python train.py --n_head=2 --d_mlp=512 --positions="rope" --qk_norm=false --parallel_block=true --grad_clip=1.0 --steps=10827
MLP neurons of a small language model. Each row is named by its layer, matrix (up: input weights; down: output weights) and neuron, and shows model dimensions 32-159. Each number is 200 + 40 x the weight over its row's rms, rounded and kept within 0 to 999.
After each neuron's rows, "fires after" lists the tokens most often just before its 100 highest values on Wikipedia text that the model never trained on. A number after a token or word is its count.

L12.up145,195,249,316,111,244,252,184,210,184,239,194,220,164,208,222,226,246,153,218,197,206,185,228,240,238,191,191,207,135,222,158,227,221,204,194,117,217,253,170,148,100,156,177,176,150,176,163,243,229,182,202,127,258,185,162,106,230,178,123,224,168,221,191,228,190,169,177,220,284,215,128,227,282,213,217,223,269,224,198,223,173,201,230,147,152,233,154,197,178,131,216,196,181,198,169,213,203,165,234,103,250,249,207,242,251,166,168,231,230,208,221,214,181,218,173,215,151,135,183,179,223,195,156,256,121,222,182,305
L12.down145,247,163,156,191,220,257,296,212,207,221,168,134,211,270,252,200,287,189,196,175,158,304,200,212,255,200,246,183,214,183,269,211,189,208,123,152,219,237,171,269,172,197,197,193,291,242,230,119,173,263,163,179,193,265,198,215,212,235,191,153,197,234,102,222,213,168,324,202,203,188,177,262,196,225,192,162,184,190,115,177,192,179,204,242,206,149,154,221,243,240,218,177,168,189,224,168,241,214,254,228,123,208,223,155,193,202,218,193,181,208,172,214,205,175,207,194,285,142,206,138,212,134,162,165,313,186,266,206
fires after: "b" 20, "us" 9, "ur" 8, "g" 8, "th" 8, "op" 4

L9.up62,231,166,230,264,180,188,235,231,215,206,196,177,201,208,252,175,295,234,169,260,224,217,204,288,140,180,79,198,220,181,231,200,218,219,170,199,229,203,164,221,245,198,206,217,209,349,230,184,212,202,124,208,177,179,210,195,206,208,167,187,116,170,203,203,164,211,204,198,125,185,184,234,210,211,167,194,219,170,228,158,162,176,190,223,241,221,211,279,182,210,232,231,160,207,265,131,211,201,199,173,134,154,189,321,215,241,179,225,236,211,187,252,185,181,166,114,198,244,226,239,164,111,205,198,148,258,95,231
L9.down62,215,211,212,283,179,190,212,257,237,254,146,285,215,204,233,172,203,229,193,199,222,198,215,241,146,178,137,138,181,206,277,232,189,249,193,211,250,224,219,193,211,176,233,175,282,231,134,217,185,192,156,134,212,172,230,157,221,209,220,176,178,233,194,229,162,193,184,255,124,157,236,248,216,259,202,228,153,176,179,204,117,156,161,160,210,167,199,298,188,171,180,207,178,211,287,211,244,209,192,155,152,161,148,247,213,227,207,231,244,259,240,215,217,135,248,175,169,145,222,222,199,119,244,233,106,251,183,168
fires after: "1" 22, "2" 16, "ed" 7, "ag" 7

L5.up421,150,120,208,191,259,251,222,215,181,187,181,250,302,133,128,203,252,157,149,205,225,200,179,177,151,246,40,243,279,168,196,217,216,228,154,145,213,192,251,199,215,175,219,141,240,200,183,109,219,182,192,224,211,198,168,182,148,189,276,190,189,263,190,169,177,186,163,156,249,223,179,265,214,143,181,247,206,248,200,206,163,250,247,237,236,223,168,190,162,153,176,216,256,230,175,199,213,218,130,138,220,294,200,207,147,185,194,258,175,171,254,90,157,276,257,192,189,161,191,208,185,181,195,180,260,198,181,156
L5.down421,197,185,138,221,188,231,199,206,180,221,235,232,166,200,260,227,214,157,201,264,275,201,145,195,225,170,191,201,173,250,267,238,203,216,121,260,162,181,214,211,203,180,241,250,132,171,218,182,147,232,215,153,147,268,249,118,172,241,205,166,227,184,236,105,205,228,205,214,217,124,223,233,255,196,226,213,254,242,189,176,126,168,160,118,153,208,206,148,169,170,232,219,220,147,179,167,195,200,160,223,279,230,243,195,198,173,212,153,125,155,246,202,154,185,227,218,240,196,184,143,181,194,203,216,158,149,209,149
fires after: "us" 31, "e" 15, "uc" 7, "v" 6, "is" 6

L2.up81,212,195,275,153,187,178,180,232,239,180,181,232,123,216,244,278,142,183,228,179,246,233,128,277,284,274,219,231,195,191,261,217,131,177,192,197,226,210,156,200,170,207,257,236,222,171,169,199,196,219,182,147,143,197,142,237,128,120,149,135,147,180,153,189,231,156,190,250,193,254,262,263,201,185,237,234,120,179,247,189,142,243,121,159,220,240,241,187,186,236,166,201,220,194,190,104,223,221,210,158,216,228,196,174,189,232,246,165,155,184,217,107,205,237,193,131,168,189,211,195,198,139,197,248,249,178,117,149
L2.down81,158,137,235,236,168,200,128,272,253,167,152,203,131,226,160,243,200,132,183,209,197,144,209,137,216,214,200,229,150,209,205,230,194,203,254,208,198,171,166,229,175,166,183,205,234,275,184,197,314,215,211,163,137,223,234,215,244,143,232,204,224,134,198,172,167,182,172,192,108,222,211,182,255,133,147,279,208,133,247,230,220,143,234,141,243,228,175,238,178,201,161,176,238,162,175,237,169,195,187,176,259,178,217,169,149,211,190,231,224,228,178,277,173,147,272,173,239,203,201,150,156,207,213,225,284,211,236,251
fires after: "l" 54, "at" 10, "e" 9, "il" 9, "ed" 4, "b" 4

L5.up55,176,168,167,219,235,158,218,162,209,276,264,251,256,231,103,228,213,171,171,233,191,243,175,230,216,234,102,129,211,213,138,203,179,189,169,152,231,236,217,196,196,120,223,170,130,181,185,239,247,234,209,196,214,205,177,159,191,189,265,146,170,214,105,174,134,171,152,224,185,220,207,240,229,161,211,161,152,185,178,255,256,150,205,190,246,171,228,160,197,144,262,198,224,195,243,157,151,254,203,262,194,178,204,195,172,221,188,176,165,200,207,166,157,202,216,283,236,212,131,286,219,202,174,93,196,166,223,173
L5.down55,180,253,180,207,175,129,253,194,231,132,250,205,215,186,218,150,248,220,274,160,181,244,154,197,227,149,226,213,199,162,204,226,181,161,243,196,239,132,211,171,256,247,204,177,152,68,180,151,238,208,119,232,217,244,196,194,212,273,165,244,191,192,202,206,203,154,235,216,163,209,231,115,223,231,193,223,211,235,275,141,179,222,233,165,157,299,114,185,213,213,241,184,232,169,212,163,206,197,132,242,161,190,195,272,237,206,232,200,175,210,253,289,218,245,255,235,188,223,234,192,218,246,225,241,134,165,132,261
fires after: "p" 12, "res" 11, "e" 11, "por" 11, "is" 9, "ti" 7

L3.up111,271,225,271,217,230,196,227,117,195,213,211,192,194,257,178,151,144,232,231,230,137,185,196,213,189,182,233,229,192,199,225,162,212,217,225,279,239,172,203,162,188,164,196,227,182,196,123,169,133,220,143,187,159,198,163,206,257,181,244,113,219,274,214,249,244,242,95,208,225,144,215,223,225,173,207,232,219,139,154,136,160,125,230,167,190,233,150,195,251,214,210,186,266,243,293,218,221,191,168,165,240,222,190,204,218,236,226,189,195,156,246,181,232,225,130,264,207,153,241,274,230,201,138,137,228,192,204,208
L3.down111,197,165,239,208,140,269,240,168,198,210,217,137,181,272,145,165,163,198,193,189,243,192,233,202,221,258,253,256,180,151,182,134,198,173,296,181,170,240,237,203,190,187,219,187,162,225,228,195,223,177,261,221,132,218,235,118,235,246,218,195,224,246,179,219,225,156,167,110,156,297,164,232,192,184,236,198,168,154,197,225,156,189,251,216,157,189,151,190,240,169,198,198,233,100,184,132,278,194,205,213,205,135,226,212,190,201,180,179,169,174,223,202,195,155,221,195,204,206,203,192,191,159,296,172,228,286,277,187
fires after: "d" 22, "F" 18, "f" 16, "B" 6, "R" 4

L8.up505,234,238,117,261,237,165,145,196,208,266,190,217,197,198,130,198,232,157,212,193,211,237,295,220,207,204,151,196,215,245,229,202,158,221,241,194,246,205,216,151,232,219,226,172,96,214,222,195,212,251,155,228,293,190,171,190,182,240,211,177,233,197,227,227,265,191,172,211,197,210,186,241,189,197,147,92,223,174,155,201,149,197,196,205,236,196,211,231,148,246,227,136,157,224,161,124,179,231,168,236,184,163,223,142,174,288,173,190,186,216,203,237,199,220,179,287,225,144,283,240,177,235,169,197,182,134,223,235
L8.down505,184,195,186,201,168,249,231,165,242,161,269,185,233,200,237,212,250,210,249,187,192,234,188,179,212,200,248,203,223,173,138,211,142,205,219,224,185,136,157,133,128,201,141,92,298,219,202,150,170,252,274,265,231,215,184,245,245,176,156,233,276,225,162,149,174,149,168,215,215,179,257,170,290,240,189,183,184,233,151,258,207,194,239,209,252,242,127,165,165,280,203,274,227,139,185,185,187,206,224,224,202,226,273,172,217,138,211,281,174,265,203,206,129,204,220,168,188,224,143,160,198,156,204,166,190,221,232,130
fires after: "p" 27, "am" 19, "on" 14, "it" 9, "an" 6, "por" 6

L9.up18,294,162,200,118,293,199,232,224,176,220,147,256,231,180,206,238,180,225,250,193,173,245,216,197,196,243,200,180,261,238,225,192,200,147,193,228,204,204,262,209,175,189,222,195,190,226,203,203,138,156,127,135,193,209,209,273,257,131,208,130,141,200,241,208,176,265,188,287,165,285,254,253,209,161,271,186,204,214,156,151,150,235,178,195,233,246,204,290,213,221,247,162,208,244,232,193,258,187,209,157,247,216,210,228,227,236,189,180,138,173,184,182,152,146,193,314,224,209,246,169,209,212,208,219,179,139,196,246
L9.down18,202,188,187,174,160,182,201,287,161,216,235,235,212,240,163,176,227,213,192,203,200,239,284,201,188,255,214,211,157,118,141,196,157,127,126,169,207,231,219,258,216,254,249,239,164,253,205,250,253,238,160,166,176,191,163,167,273,150,336,147,223,202,241,209,220,157,168,217,202,199,175,182,177,251,190,246,171,174,227,204,209,155,190,151,121,219,167,277,209,190,124,209,265,203,200,221,222,239,180,210,191,166,275,225,139,209,134,245,236,143,238,205,212,195,208,236,183,167,173,134,244,219,248,252,221,219,220,269
fires after: "l" 28, "L" 17, "a" 13, "B" 4, "il" 4, "F" 4

L8.up272,129,205,208,167,220,185,190,172,230,182,281,269,211,152,205,335,166,211,187,244,193,248,200,230,285,239,282,203,227,234,158,203,200,208,238,232,203,150,195,190,174,131,254,198,243,113,196,226,168,145,132,176,207,151,201,201,244,207,216,173,169,165,163,192,224,201,206,172,189,225,273,189,168,209,277,169,148,308,118,203,191,263,221,213,206,213,227,204,181,204,172,139,156,262,194,251,200,136,146,246,208,223,189,190,186,222,183,226,157,205,234,222,187,154,162,204,180,177,199,165,203,169,169,261,206,179,200,173
L8.down272,137,262,185,267,267,207,154,311,208,223,205,201,256,153,193,213,220,205,252,174,238,211,183,134,266,238,125,211,255,221,172,201,217,226,116,132,209,155,250,235,207,234,226,125,128,191,187,266,162,215,177,159,198,202,223,204,211,130,261,194,208,235,226,214,161,227,133,165,175,209,239,181,204,165,234,236,239,203,151,134,209,239,183,191,170,220,182,225,185,219,198,212,145,182,240,159,159,179,243,207,188,236,202,176,119,190,239,172,138,265,203,217,119,140,181,207,239,172,216,178,221,219,202,207,216,202,148,192
fires after: "h" 20, "L" 10, "H" 9, "l" 8, "ad" 7, "p" 6

L13.up503,167,163,197,266,103,186,234,248,176,241,200,181,205,225,183,224,180,158,177,222,220,196,191,211,156,198,150,252,210,219,215,173,199,123,203,213,250,217,249,174,223,177,167,194,205,184,152,164,215,211,169,191,212,244,184,267,203,130,176,246,213,216,205,174,165,264,224,213,242,249,264,238,199,182,220,154,160,213,161,197,263,205,224,189,196,220,247,175,157,188,148,177,145,248,211,192,146,146,132,199,154,177,163,208,233,152,300,244,222,218,231,166,244,231,190,192,165,233,280,110,182,158,211,209,239,190,240,216
L13.down503,180,164,146,204,247,164,120,143,276,212,177,245,128,158,196,177,249,207,231,192,270,215,207,221,207,170,232,166,146,179,179,263,213,222,198,221,233,205,177,181,195,130,211,157,194,185,231,179,173,180,179,231,176,182,186,139,144,215,221,241,204,114,155,205,192,195,227,206,173,220,163,190,187,210,239,186,246,167,151,240,192,158,143,163,252,205,182,243,227,123,238,165,208,161,109,211,233,245,231,157,210,221,217,255,243,162,186,175,219,193,214,237,231,198,170,138,198,227,217,190,202,267,176,257,196,192,259,217
fires after: "cl" 40, "s" 8, "e" 5, "v" 4

L9.up276,244,146,146,240,205,154,178,139,148,270,233,163,258,285,258,164,211,156,195,193,111,219,202,242,270,137,188,143,149,220,187,192,198,217,173,202,206,205,196,164,171,147,181,211,177,223,259,227,198,134,192,282,198,210,219,182,232,166,170,187,219,206,151,203,199,210,222,160,201,241,238,158,188,195,203,153,249,249,145,177,126,119,254,256,226,165,200,174,166,209,148,191,200,228,272,202,128,203,144,169,226,212,224,203,139,220,218,208,252,191,168,235,216,166,120,189,146,214,203,76,160,183,154,171,171,242,219,152
L9.down276,156,198,255,214,202,164,111,244,207,175,166,199,160,205,189,195,241,262,181,162,226,212,167,167,229,245,207,217,240,214,179,150,212,274,208,201,219,255,203,209,177,231,129,248,103,165,137,210,204,157,168,225,228,217,229,153,219,203,218,260,178,209,175,251,196,228,179,217,199,205,153,226,194,187,169,266,243,126,160,184,207,248,157,217,209,148,202,211,271,177,98,210,217,158,110,173,228,242,209,168,231,156,251,243,258,226,174,158,192,162,194,193,255,294,216,164,223,192,193,206,246,244,187,196,174,236,266,288
fires after: "P" 26, "S" 20, "s" 6, "v" 6, "G" 4, "i" 4

L13.up233,207,168,226,218,205,208,161,232,263,217,150,235,150,222,191,189,152,231,204,262,182,157,153,183,165,154,203,174,257,224,243,266,225,194,188,131,188,323,211,196,219,129,179,228,237,188,185,132,254,231,156,155,156,264,180,187,119,256,226,194,176,187,150,223,119,162,228,209,170,173,203,204,208,194,191,249,230,218,252,207,223,198,132,176,269,182,258,305,170,230,190,115,143,194,244,167,217,178,166,210,150,148,143,196,210,224,169,211,228,190,211,219,212,188,218,201,133,176,234,243,251,138,154,202,158,170,234,207
L13.down233,178,226,196,169,129,175,189,270,174,157,247,285,173,140,289,200,155,213,193,239,180,196,174,222,120,200,275,143,148,185,243,260,172,206,260,238,193,177,199,157,229,228,186,266,278,215,138,182,247,168,216,122,287,142,155,118,220,268,170,158,151,213,178,188,139,207,166,187,182,184,232,243,218,198,284,180,169,224,162,233,232,188,198,244,189,190,192,167,210,203,191,200,174,194,198,184,233,182,184,245,204,207,186,288,268,225,229,200,225,202,216,172,256,156,172,227,265,177,226,196,214,190,164,195,203,176,191,179
fires after: "O" 16, "2" 13, "1" 12, "or" 8, "ed" 5, "S" 4